Part of a small language model's weights: vocabulary 32000, no biases in attention or MLP.
MLP neurons of a small language model. Each row is named by its layer, matrix (down: output weights) and neuron, and shows model dimensions 64-255. Each number is 500 + 50 x the weight over its row's rms, rounded and kept within 0 to 999. Numbers have three digits each. A neuron's up and down rows have the sign that makes its largest values positive.
After each neuron's rows, "fires before" lists the tokens most often just after its 100 highest values on Wikipedia text that the model never trained on.

L3.down1314:439520577474491427452471402519457635623519472622519491382557495491513565651452539478394560537576540546525444531522502523555497461516442477562537577446534558494479460450560506513459429549481495508556506519463425555514489456471490487513727488529517538508440425469534482463587482430498506476510513486479547517518448513472420453473438539499478508440530485540482460490508561501551510508475439422448536512513511535486513374470474530536606470443470527463534539517546443461571486473450542488476502460535583470566585499497414501516492509533501471521568416496454599510514515493511472476
fires before: " by", "ed", ";"

L5.down95:545486530473525640533581521524448499465533485461453498478533429474504455525480470552448582464430532498405492436494473569490504473543372562488535516529525622455467465540375407451497428520475461514432509519541563515541456490426538521524504526544584496475442544521517520501491465605393441461589556515496519530563529602521554515538454578501531487542429543468508479517516474484498479500518459464512510547447528554456567427588442421495432435500460567547555495469445498502527632639471450481500436500518480599610461442409453423542448564508525582463500393606446469458498421434470461426
fires before: "\n", ",", " and", ".", " who", ")"

L5.down1349:521616449534549522485501498499491523445482517627447466547545442573492363476504527333474433488482416450517495522538474519497502533547467518455499498420576418453440400437552492555506475476506541450465468545464492545536538511509456470521510517462447598451508506491532509505515499507593429420479523480427525469493441566474509560458531522552550544521477371560544521531453477502561549491477472451482479482548454463580542559521464484487511545441537542587428453511462471467539561493497503532563501550524404417478513484508493349586606484519518605430537618472424488561557477466533427526
fires before: " States", "rail"

L3.down228:396477607572488412546530547490519552488565544510494509469465468486496515518519440446542416541502480551516468619446490475517520409506525550601522493454552473439504500512512575514514532540611556470540506492500514463523526467504527464502494459526500480524479441476574534564504522529498509566470446506533557528554563568461504484489532522519561488553493553480544486458497540515547566540501439478596549518519542549608580403475362500520542521522627534447497586558476468407510628542498467509436491476494504490436496538594525500473491432506448556443455519449519585471435572476564499397
fires before: " States", " Railroad", " Kingdom", " York"

L3.down1741:508498567421576479584506497521411549492469504523441504489516388482491458523524489509402521462558490426480446544488578541569476577483477548423517563412562461447573545605529570463535476436484520456486467521378383461459418565480515474517591494447525548550514530611576429472551501462522507668560511512533515559491455499456466524531501495476526458440546450482541567570497503523452547520504512508515528486521471454526481503514459493518511458478521519472408472566499525492465534420560477551463396505491455550543531549470535510500503585524424573433504503665566536533427471508554374543
fires before: " |", " December", " January", ":40", ";"

L3.down1313:542538469554527518580528498467553542536506498622517569582640464536460431489546537506576518504543495489470567537512580497579557501494457497598531486508525493504498550559521481487530502440613530536489380581616498450521507417542517488494604467533562582506561500570559472394475428536424444513535492540439586455500545481531494481481519518494544476547405473448479536476458529417540452410501557520421483596416483534472532514494449449493444435511489503548443493537422404483461581500557507471531523361476542502472424490535509422473491499500567470543475523547464421553425501562555478585
fires before: ":"

L3.down1073:497434477421513526489511603581526473494485479450447412551460371480492634538505641483657570460481467477522449652539543412401539483477468577623536548470525539452535496462579512526444521501537476496442519437474473596444516530557464529501482391447468390518424548468444497523405499429492488467427492581522497433489520514480457465518451509469534508431467484430480487518513417604497575508466475469542370527462560556548557449432442508485459522486531443482489502584561485470492404443517524489484590544526502539424489508434566488430576445558490551408517505576490546530542575493459523479
fires before: " |", ")"

L3.down1012:536523435500573433521582459559491598539470500549524479482518542469556425475536506503618453469428495551535521545448545442486519511356427412533476480541458531485457516537482565440548490560507532488498584473530467495551405467533554483541528553548503590428544555521489460460530546543428537530471463435504600484587493662501509549496551431526437510473406390555499521466466505388470605514515556448509554483533424444526521474482535434514503461411558554507496382486486587565594566450566497497511485479404534492563444494478518450564468525519446523561464573598511505431468501503568403492
fires before: ":", " |", ")"

L5.down1432:555525536489477453477530532469509451580515530526450456489582438516581519483511551513436534472419540423524464461537522448469547434588506528497534553467464558443455473494446516573541511551506497515450554600549421490549507408571464484502515422450530415506604541487465512608525504477470438486417480417447547574466477519533456537410467467492572521459593552509428497480489460484478513380572487507507436420472468583490638591454500469493464466567530430573492455588515471542422495403477560474485460630481497520515502483506472517470499530432529549588445463518474428549498529489531606519
fires before: " a", " the", " well", " part", " an"

L3.down2034:455472585543495338530558553511572546506437420484488401527500527514480481527531506450545450472502402535526642500512547474474504534509427532455515515515514576532528494501517459552485501460502432397545578506448572459487445484539495465519530442448523584534536449504402538487593574479524496509479461454546464515400430561538570517482508462531498576501557489481483420500488532556514540515628417511476412563559506485544453506448446530557460501504475464536597521497525482440525488476438452454488523478572551386495459637530445532498483503453468452476508461407465538446543411458438461471
fires before: ",", "\n", " he", " to", ";"

L3.down698:634478505479504518524454441564591465469553498511569420438479515569553539486541584465549597442450452492562565485511538571452468436453519443549459449429498524606578498498481504445521484589574474470499483483623470471577487497605414554566518477503463543465496564520529456492473446548571466430522446473550513553458353628468453457527501436498556459455487442448420440507559481601534503549456526519507500539488488480475422409523471518507507533544433535483413524526567426485415451445443449479503499511332470463464567525506481533494521438618571567531481585539506606494403594489438576547
fires before: " |", " 13", " 14", " mm"

L3.down43:591479521520434455491518495430603592510446537487488420472463493420500487541484505546539347512460559501436381559495525529533484580463583576508495541492488512474510461502532500497486530428515443424541492490433490482503497532503541501487543564436603417464425360505470495557537505379478576427588527557558532495557439470568549453550494441593465566504483496455531505505453571468508495473513498495456456455550512402463493497337535467491456557460562497479454511477572407505492517512500548441458500530541495499540470426500538546503524448516512511582484511467527536468538441539463492465
fires before: " |", "s", ")", ":", " by", " 2004"

L5.down264:519454490440452493484468448522530501475437466488577503465442510527515507526454461520403486445423520497445541556594475559481604520515551504543519517523531522443482471538464443406511531492482543516478428517466369489493589457492458539428434497591487438514478518449494535537654477460445523410441513505497448449523471555521522496534552503551421528516534500536558419488509456532487418475466511479545522504526545470525469512551484502472518483547496521423473610462442506442496551437501452526529490486469560493434521471556529474617556448525457518551432601582536512525443512419520503542
fires before: " |", " on", " to", " in", ","

L5.down2037:424504370551421493561439558541482459531460582531560481489452482493391490546478469441419524539522429527482511574455571497549428493451497420531559477463521581518504517494468574482522424554615525481496562499498468541466588523510392494548502550428567445567531443566488557514517475496493541462475454474496512459492445471511530508615525553484474561558508547506454537503502509572519448508522452449485610479529509467472535457541552603550465448448599502481468519525484510470507438417524482496484547514464507527480489520590544551506530418499500476584610525435463523475453542466491372519
fires before: "s", ".", "a", "e"

L5.down1587:501484430464508587573508489521587527581509514544509533527567467514562589467446443552543497493504497608514542543494528546405519503579530465484404455469551546387550448437534435459503538458454572480554630516437517552408444561418513530494505591535490528446506518586502549494448451569501423496515577505400492553522497477392466538487529518452554500404445501473501420583597544516428469503514518522445541652558532598504589546536439443394440464487513502556575487529496491443448490565476495569492534582512377587497530497442520458456538469492488526480534488436529460459469530509500488524
fires before: "|", "\n"

L3.down1946:469493430472413469436386488639443553527621502423474561492492472458594445493603512512456505428531574541526495434543542412514517484544420512460453542489433520550468531504441564509458545400449529476493423501479498490416475410491445459494522509579479554530617433438444478455543527436509569437473522487421464436375501389480551518483553487436562421495518462480506483507480469499510545554584499463500502604466477438468533471557483478445468445503561534478574489565456493461433477563464559618514572573534490477479551570565537577510532418532442544521529539412492487534499554506523456518
fires before: "s", "th"

L3.down1366:471505545443468539510398433434506561517467473561497486456467550561485440546615440548485516460492571456510395554439560449526574502424558541577492454453534523578486527414506552501627531446482528424454470451535519486461394455514525477501474491590438482525467410532650492547480459467501495517413481577556550452504437563469478572472529488623408473505499553576538482593591441493417495467540485507423423538513505483559460451489521500513530498583555458546401491450546530583434486446544592498509535543516457423490374549580463488434380487482472547490521537406517537525508566589527505483
fires before: " the", " this", " \""